Part of a small language model's weights: MLP 1280 SwiGLU.
MLP neurons of a small language model. Each row is named by its layer, matrix (gate and up: input weights) and neuron, and shows model dimensions 160-319. Each number is 128 + 32 x the weight over its row's rms, rounded and kept within 0 to 255. Numbers have three digits each. A neuron's up and down rows have the sign that makes its largest values positive.
A block is one neuron, or neurons of one layer that tend to fire together. After each block is what it responds to, as a language model described it from the Wikipedia text at the highest values.

L8.gate431:174134090096131169120115128161161053106147080192114093138089130108133158103154117125062098071120098162125172205149145111137120172085180163159139140140139160141070101128113161121093119099081093155129104151106125209102147128124103109138093156149133091147127173123151187173166135153137085164107115174069146109158092150106135118140154072188118127107123107143128107113074131063120136147128139153121108105147151084097150161164192193175135123114068173074107106107117173120162114097078148
L8.up431:111134069108134132081148140137161118139138126146213123174192147058123116118149151147094161092160172073057110130190156136109162154113124154081151184173070135127104106079130133121148142177146089117083120141084097177133090150161088169096084113100123179121117089105079133085104137067151136194139081074123127119192137129123121108177129122189128098122156159113097038128110116144088115067188159147093142128100117099104092109058095130128137197114119144148072096091114123145092151139176130
Responds to: Name-final subword pieces. Final word-piece completing a proper name, usually a person's first or last name, often a sentence subject or table entry, e.g. Mil-es, Freder-ik, Law-al, Colche-ster.

L10.gate34:097144121097102135102140150092095102122057193143136180102151069082119080094133144104123133142144094077118174101067088166102160125094132168144112092124108102132169134121111168138134158174129119126163149115132138159115065183117184114095053100153121079125122167135119097120171130126100113135106120114166123103234200117153163136149126139120125140100104153074103140133114141110114113089154107181094103103115148150047120170153184147140112090189110155125184097136108107113196140135186103
L10.up34:092185106096114172155178116101135092104123042143126150164173093096063142172118076140155127155130082123152078093070153065153165104137159066140146134117079176076109106128202187109135129103092093158089080056140125158070106133115096195216134106102147112134132135122091162104131129125083105154139121114074128101184077164117105157147117095169104137176102192092072170137081128141140122148132086153097142099099133097133122124121133093107133135092124166149141179152122151154140093092134177
L10.gate64:142124141160123134217153094087147096208194117190149175143125144113102107132072152126163172143114073144158114145189170113172149142118109131142084156170112132162182081130096136118093095160058128097070107037131170111122091100092143161102132106116130179142152116124155094136070134093161096108158138093151141146141137123074132139163128106177156076138122136173056131152134100086119100070087069103076123135140200147109159132110150102220175123150124151148083112111087136102155131145089085
L10.up64:147142035182160166115112170141084192139143163088170182134104187116150134120149148144154160135079096149095187164184144096102088128136146126119134090094132123150137096080113156105120156107121135038092110069146142175134153131135113087103144116128110069142173099141142138155059111113079145147090074092141125100139168153075126092105189102145150097102160167106082162115204154113155127140085118146065086083094118064127195190130120107144047097099103166137129074166098161126150123066156134
L10.gate151:096115168156128142100153087057206120107163160119134100148203080107152160144106116102156075134142157108179104168122131163137149156136142108144123095119171132169135163109085099176115164113068090161149144128100139114108104107106172158137156154171091112099158121142096151114073135179186220160123115122099114136136140135065169136116102069134167140096099139044149117143144138088132105153154098122136122143124090124159173040123080178145132092105107135129115157118142085114158156083104165
L10.up151:078131122173100133143105118086176140140118185098148152090115107099077130008140168121122138132069132158161126112107192140136125143170092086131122144128131188131148139146143085158159116142150078117152143165147123122166131142198122139141128129200097128192146152158167110091158113100153133150114121127081125197226147170125149182134110094145142100042099154101175150098173152141115078116153103114120194073122120155105095069058190132118148134116136149102135146093151121113190152153177145
L10.gate210:126187189121166144070161141171145137113167122147158150151153102093176127085108113127162131178055129118089100214117168102130131127168170123119153159125103115126111103134179052093086137154190139141162160093108135124131122166145132039187090160132146128165062115160133136118102180139049093111130146145145151127107152147177128135175074087094128144120131065121086155164138167098129097081132099096126117098091101106149080141115122059085068120144094125125094086088213127111141085157126145
L10.up210:107154165119141115119160161169141093150157151130153143145144118167125139195118134151108114121096106121147099150080125134110142222148138142196111168113092116185142176154147090116138205095104153172109145196142114136134047095156130135097172143143150097171104083092174169055176093135111101081115138150126097197169137162110133178175108169146061115136179096114154081156054099160104150091104149126160167125189117160156124129152124113086118140058166089120136169137155118114103176116129188
L10.gate220:096087099157131111233096112103157055101099140094131189174160129108101132079088127126088176142130122164184081140101101130058137143101140124112194142168143072185054114091108112115100046154157215080140139153136121097134157095134120116133101179130065135089106115106147126087197117147168129120131067135146137114166177146090167146129160100171121183107099164147160110123066099076103085144134154149107134108189070123150116116173172180120070143170163129121153121156142109193182164124130142
L10.up220:158167095130158110123129080134091147161137127150089159133126138146079127113054108121135163101160160206155148183150102121118087103094116152137086151117116138091144114121149096130132061134141164129095114109154111124046134111152106117135106196093124090142153140166163119152127105092087124127128141149092125087172118193139079120111088188151136092125125159172076129193110097162116087087106052113099114117145123149121142213078071134138128108141134158167075111123183091127115131127058122
L10.gate354:078094072140130081140109146139124106162162125155089179159177162107186123137146182135127174155099093104109161146148152124113083165140141112108144095120133108128141120114102048130078104186153092168111081101088100142110073146134154184107130142178036083092112150197116140085089156217099105115117108183152197079115121157119125082127164129139134145151160147070154156142137149127170133053168126110131104125095125069163149111163131088140103124136080175166159145108150093140105123148166112
L10.up354:093166133061146105113088146151171154169195133133130109157074135140137130085147144064113168107086125091111161099134147087081148096099095170206124178141101145203118132112117208129152164140159092190138181083120175153102115164134081171149125130108135074105114153099125128102127157161129107131131154136137127071072123132091107068130165056110169148053142096135136061078122139087135125100123117158143174150192152068148125168159154148151054109075149115131163133141108105143170070084141138
L10.gate400:144108120115157069166161093140189164168120110109105136098124160121113202106068094125124203088171114120128172132125170161123110137159072146144123120106129142057120143109098091102099145147123141128069141119088130110131166135116123084101068134113094153136125153130104121142067114094169111092107094162140062093154080115125185149124096107144113131108109173139133096109086144103031104184146043136152129119110070083135127169125123144136137149162089151111157128112095075075141103130100100
L10.up400:172102124164129096103075122146176148168160116059152098126107120131106176059069121085138145061129112122132057117113140154047076092130159127126138143133087117134105143155110135204133093177071143104117168127107062120126166178154105130149134131144075114095149107125100160139117170129131118195138139125123168111114140176148083151147093047166136126124156121171108088120133110150143101151126143164142114109089125130116079113118123145127109116084157103107125186100168101073135121166183148
L10.gate619:158175128149107061064117177104089124147140097074122076164073097118182173058156106129082201133178113186114090136154163134166092159137109148126167132147120161106161095167099109181151127095124124181079154090171149158072146106172120132126142125118120116187134099111197118168167099101154101169120153143103102130170230097096179185126111097148137134120144147099148124145080136113131065104167106178127134096115158108158106139087108147123148128153122112106119081136185170094172171118083097
L10.up619:168164145157130175159198158131150157102103109154151069115153165135158148118138133141146137093151125118152150101164123129119121135155093046108143096096176107153139092120103142092176130100047169126126083165139126142082084126160152123122167152104148140155135163117083121189137109125149159151145120045126106138122088168066126119131109122146100094136166191141113071071134174048133169105143143132080135139115078145162072132084111110097094155140106147109041137130140063113164111130148134
L10.gate620:117135091086088108106118150130082066126110123103141128103106075135097139131101113131128113124117127114146079101142172085101106110162143131152099141103155098171187115096151164077129191077118132115138128128098123069102147127097121132091127096165096174111102111163147150079139103158103061143027164108108121095155157133140131149145112120125145139119174136179109128132165108154091143103096127115106133143141156171158164131074088106128105100096139098159137101057178147122102090143103105
L10.up620:108128083178133152194166067101089152110149117144131110109089121108103115118149152101112092116212128176118109123152140141113157119142122132156151145159075151167114161156150191118113122146182147137139109083128190090103158135149172091100151123113117045134161135102128128122146054140145174082122106114115151096131129112185155158148120079142196129107106146134163167112125145140121138104145097125127100143132149117120193131149158044141163103126124134166146104086201134145054152130152141
L10.gate780:157116108117107220193163136099091133118150123144083148130115114162135158114174206141158168158114068114063104229072123122111159193149118100090180158148086120112110143085155116150172086161136119079099140057085159113183118131184147092130118132164129122152132138173061117181097126153127164126096083112073061048152147171148157131147137139173132106108174131113114087154158108140160124122210138083064067145129150126085138154096144125162113103110156146137166082102158102111120128081159129
L10.up780:103181121078093100116084138156169100140147161079200142145127137092104046040094129055133182092124136145133099122156093130106077120088056123111115104172136105107099100124110110174105189086182106148135166125179089148083088166076166100189215164098128161043127102118178126107105112155185094148142143180180133084145133109112180107119163162130157154085123119155113156140161152140082144130110070133072172077135117113161143144135128082142094141105175146116096154161012157132154171122092130
L10.gate840:140148135171101122105130134170119065106185152093121127135151114135120123135100099090146117159060085148126091121113099141078087131125088138156084043108102109153185138107127141183138085154173071116164114135113141171138126117169089149137130133162123097171150081178159141122113134134118137185111122136087090107149176161174130103172099119145098131115128147099097108174099141095164083125146122140071131084123122090155161122115147129107069135053094150151115132139069089092189171134118101
L10.up840:122113126112163138187108147133122095151148167131148114127076176117127084107127158181116101146158083155062113177119183155167081121115117113117111092079091142155129115109092122063156106096149093054095143134091147171135111090196103147125130132157082128190173149145130129151125166122116125135102079080106114127142173127176184074026120128101174152066160177134144123157111090090127065112055162124155135137123145051119181130143143152149162128097111124170164142053100128095127166071136178
L10.gate907:079134090139160112134144156112143123179148110122152115120160088129207077133166099055182109162179081086127141085121098110152090115111141182197102218135087072151178139130145107062115084153114134227089135088124117140122159075129113173102114159120133156102129132087175114170116107072128071113095132081123124121111081127118109109128149132158155068159167065121127104104122095081114147144188078101112126136121173157129119108141096102103194117153172136150089128087156167150159144133092121
L10.up907:124145147075070144123164107092143139153105132134080113095120142155136136121082145168163162119142118065104089098139136156125165140171129150106163114127142104178095152104146156175093117093205133140106130091071128110142113105157173126135182105058144116085163155109159128121174083152121103180117161166093125163107100137150175129138088142235120198151086115213106142166095141126117141121196074095147046156128152190161153128114183122158140117097145153070079119096134131147162101132144191
L10.gate943:088090151130137221106132092144148106165148148140131154103162130057113136101094110132188122102172093147113131090123120142142108180167120104139119130117108114121158183133122138158096140181135112201111110060140104129132129112130088175098123161114148172135159116076103155119095122139137103191097126185166148157177120127180107090128135087120112110143136130174106099168090168077204113069161134172115092124095174146160152137128063094090146117162116120156141178030166108120154121171109109
L10.up943:164140115158129099136082104131117116124114143134150147079081134126160113095142064068092154094143113127137079187147155146097057078139131156155160066132137144110070108143148133138151124121181134103140113193116109139045181095156106146116131117117101106178134106144124146130149100109084158143136133151136113135104096128143129138084151049178123170080108143127161076122149148120183063120117133160141169119111162128105137128101097119102053152099081188126098128168170133123089110114110147
L10.gate954:071108061128086160108095135106166168097124172118114106165124152167085163079128173136121121129114158137194110085114173112124132196115152117167123127146075105099133100150156108117120106050121123078162072123085152126079157135156101126126173152203060133162138154169139177131113106136117129108124096056137107091143070125162112156154149131123155186115184150155062129155147124123144057137090156151096140104095152105170133124122101141129158119141090113112072154109219168086109135098146172
L10.up954:108140131160135082139168074126188162111101154143139083096115098109090115165110091157171162145157093092140105143094110091146078152112177111084131127164114140142160147092176147066100155146130157137139118091134086155128125121188177066100158139129173100129119072114126131138141204060126105153158123204179117147118148178131163115125140081156115161128073165065188141111132137089106108117146113113115119161137123159064145192118165101110086132151113139108096090086074188134210142158087120
L10.gate975:136073137099140030121152131158159132078062089147146159137078133140117137062149174115206140171077141085090111158180124107065103107097097148115080104152143155128169098120176169167105182105123130158093140081112090161138132099156060078128121070099117131180159122137099106133117115099139144134116117117138126120117079147134161182087162083191169120130169166146139152139090116165170221124123106193141122118159140085126199154112154094141094123082136113119147078163131148136111183095158097
L10.up975:146181083116169052118140140116101161106095164127076184122128178130122082149164223112134129103198151151104205115099104111094099081192130128095140140156125131120139088117162151094145115110148080042077131080150153092127179145155139052171122064136099099191153125124100141134161190158141143106133120071101107063134104126130135142135099101174135130060184109146096126133150150138134143140061108133073154117142140090071177161132101080162098133062125152114111137071094193150148125138160129
L10.gate1001:185117088130079111108113114120171142181099133146136164160055091117085139141204152132128126150106115156189076173163163202082087099179155134060140170137089197108135056148179122111155103093153150177108188120098130147112201165148105082112112127106157148180179093136137168193108150072060107155064140144109198116112139110155131114102131130095089138116135187133125179081090102163152105138144126141116119163163162107150106167164171111167139127130165076089152115097122115167084156100112100
L10.up1001:131080158141068119120139134087064115132163128140179102114152109051094109155133151155103110185088075101165088113092095094136133171168148126143078112168125144182113145131119124112105203111164141091139106115135150126114126160155133112158143084137100106148156119143168130148082178140116193236085111132130140062117104172105146088123141104110140094095109120161129083181119136147136103149154066102133129104086106096088154161111090111154113103184183162125126138083137099096144197092098076
Responds to: Sentence-initial subject ends. Last token of a sentence-opening subject, mostly a biography surname or the article's topic, right before its verb (Down-ing was, Bull-ock attended, The station was).

L3.gate122:146077081081131033146114100126108062124116154166177153119113107201118096126120178120107141113073173166178159094137131133094154099165146155128211078220098121171158113108144144119100098163128112075128074091158131123139112153186138134157137153143150053166116113132190133178087093140091188162089116158116129158129135115079148143138132129193116126098039129138090137134121129106106106155131116148117151138085125103120150105115162123135098143120166135168170136076122098100138140143102185
L3.up122:098065147123137155122096112145134032178137148107134155133140149081144123112132144094151186088082149127135164094140165147092191099174136188125139107207113154199124120144121118103085125105078117137122083196180113114105071203141134105145165190173145061078083099148154159113145091125123182120070133117134145127117156099090172129106141137118113179089104165123133150139138127135144059115189094138078123152096174142112108190136141181145095143124153131125116151087155118126114120134093183
L3.gate586:117108062135111174107061089122133113111133128123142154079146153080110126155103162124135131088162143125104176088110175112137130119125153120075095159140096138160113081170106130130127113129132112156105108095132146162118098088108067145116127147166200086090142160153188121117142052118096117116130143162119098154157148146134183134139201087115138187119146103172166118101116133123131117117085066185089129082151151140125165146144096161119090124105083102096119129106144071117105070139140183
L3.up586:039098057110149127116132065114156149136159136120067149166120174113153150113072197108166157082110127081152142126107147120094150148116125178121097073173134160135136159117142106130119106102095101131093122123078096150144026126109136140106111136092127095140130137186131123121130132077141144153116144138104120063107136135103102066144154089156151129112175100169077145099119141163181088108126110153139212186103157129128135168165109162168126118066137178105094139195106118092194112090135116
L3.gate660:201181118132189144121152117092129160144117114107079126096106136101115134109117119100112167135148154105132149110050187063112179087176108108161170136170131135078143106128073086123117112151123092092162138135120105142137121196139122185115154072131110084093102133113104131144163121129051112152112115112137154138150106156129178108122101100138128121143126168139113086094121085162115065123141154157133130204084129108115070162219089138111102168094179138090181087166156076124187100087153101
L3.up660:121115147116131070191106118180111145081143171167077098142134176088182197134123083151131102130108143144142134185093218102128171108168125153157121133093124107113094159155154106128030099143116105141110152114103093112142124182162183117192152124148094115141142173127132122147162123063137136128092175115144121143160150155156169150116097098143087132130161142103104111133186149127138111081114132140122142110106095172108079137131165136058168130130085166146183139161154153122125099084105098
L3.gate754:126078065128099160131095140160160102123070135140112129116061100167121150131173183143116131098154174132146124117118095069153117129183100138130172072129182146182125078131071133192098141128133114156116129104077123146185119134137089119108172138062137045160099129138130122160192150156101123068123089084105119112170101129070131110156110152166106142146104098078120166148146113130107102085124125131164085126106129123144130093220148094133089138094120116135128100125114094127097102123109109
L3.up754:131118093122090176246129099103123146145123103125124137126127150109122161119123134183159123054144124084091153135144067160148159174163099100173109171120137131085079091132155160181187143124120080121092070096105135145162155085135108090125158187129141051148152139165129151120163142198103117097152016136146096102134135130138106149135187093121133095184095138128175175108089119163195080098071175157128145148073148164146109170172119160158079142132126202103141126112122137129136044147076102
Responds to: Proper-name word endings. Final subword pieces that complete a split proper name, mostly person or place names, such as Montgom-ery, Sam-uel, Zür-ich, Bingham-ton.

L8.gate79:163129116156069066142114128109107142151128139147149156145158071103158159076122156182150138117137075133120077125109179106152143097089135179097122119100162129129089146089178125104117133103127155142116124140122118124107101165138101189100081100148120135133147127157095161166046150130049123116117133098123139112157093123132123144197077219078137124068163122117144132206073144098179089144109120183085115185115117186159122142123152128124150112117148168127068088143123196136051089111113155
L8.up79:101099178139209114137146103085154129140135200143081165150108148073159175155120137175142105137131096121084072174119102161150129193151119130099139056141141088146150142147171199165134124174143140135128097131104058076153082174106155116184160113138136091113130146170139134145168089164149129139104134091111142114087170129139077077155122129080148118120073160197157077145119115131113111135052179121145127075146113129126121090127075148140175134162131152173138122154089125111075112076153120
Responds to: Table row endings. Fires on the closing pipe-plus-newline that ends a row in Wikipedia tables (election results, sports stats, tracklists), usually right after a final number or empty cell; weaker on other cell separators and list commas.

L3.gate220:150140089125110164160129099179095147035106104099123083151050119106138120131126121162108192139126105182106147119063134156135105163070068111124131088089129125115143097102174124138063183142206151158141150124131149124117152087152148090128110180116104124155117167071150143146148097138101113172101097111121075137148150100159162078130083128095101068110166067161077115090085209106110172107169091139115138118072076138135107111111138123078152151090129166210146109108082162062186132135127089
L3.up220:141094081122095177177071109148069162093073113106154121126134069100131107139083102166075171128073168122116138112112111135183111141132125080119113113147070105095149125108114091144098145149113121205100181169116114127151086090175139124074115172093126119147164124112145166127123131133138090160124092124098186109193156096159155124166130127170118100137115103121154128118123152109099110178191150092136130143097144145143090164117158081108138138138110109117101119156148209138153138119190105
L3.gate283:128190146114106159085116142088164110098097155133187079099111104128076121174080163163078133098118148126121112133077120151100144167154125114137121093176083138092125166152116144138131145163131095100089168189149092103107150106153108086218120040129111130120095059114175151177111094126153115171128178121086160187098175115104131162106115143127094156075093173137096083099093170099157092133166141162067140127167087142110121079173125149084114102176172093162050119147142097129154160136158121
L3.up283:161126150150140113192101117119152139117168164147124175107179068165096101100143145153077082177114118153107126164092160153090105186144042113107130055198164148086197153115068140129099089118131153105122192096090061135152072152170110081126161133154122142153159118146109178153197166097075167127143167073147200114108178126142119121070074094129103125120106135166082098150076154138165108094154107149087132121138065141131107105204138118150153127131128132106140131116158056159104125092139086
L3.gate314:145137094081145110114140091106135157154054194101170065115117182142061108073179095054175081139147072151105151139136098120148136098093125126106113091128055172161098173118165123140134157100126140093138098099108180093145148104155114103149094149077131132123106123128122092180140132134199125190160165131120104099147070182161101084162133180135138150153117139122147097128076132131106157144135129167131113127179134129145147104182140135118161137187150153109117117088135130161082161121181128
L3.up314:114144153072083129114141164150133182142172087099111103100137139105153159046106158136103128103114149086156116092121075176152152110217137160155151182126126119080118152179159178163099129098127160172117129169183094171110101112104138139152114092179101121148142168112136097110130087164118127148118134076112083148115116194096094128151077053148092133125065141169106136152151049158099133129129120210085143115149133110163127116112168121111084105194148128146111113205089167088104068157132133
L3.gate1253:132092148091115166152122118096102086129150098117170134152136137138156135133071152102126151157126107122156165135136132165109115130155128151148207197146090111109094107147189176131166171169115151087116111129131111077144162122148099141109160103140186134079145126021096167095100184121096124196145156164131118072158163161142139096180127193126131079143132098090141139118131146153129109177152093091123136114058112102055103090152116059092179153142155157139125158121115100174078104157140058
L3.up1253:105100159184118114143066080078146146098135090114102133078132091159127175112146151109146155092162093173100146142103107188084143120138120063087137155144127115161124117158175178112134158094132123128176113158133109133171132101068121115099130171145111100120139128071183051192148160114139109092113156154134110132134123127067175111137085118125097166157134151112181108116057150140144084150156111128098058149135119106090120141084161088144108111062172127082133110151143149153105153113118065
Responds to: Word-internal fragment "ut". Mid-word fragments, mostly "ut" after a split-off first letter as in p-ut (put, shot put), c-ut(off) and g-uttatus, plus other inner word pieces.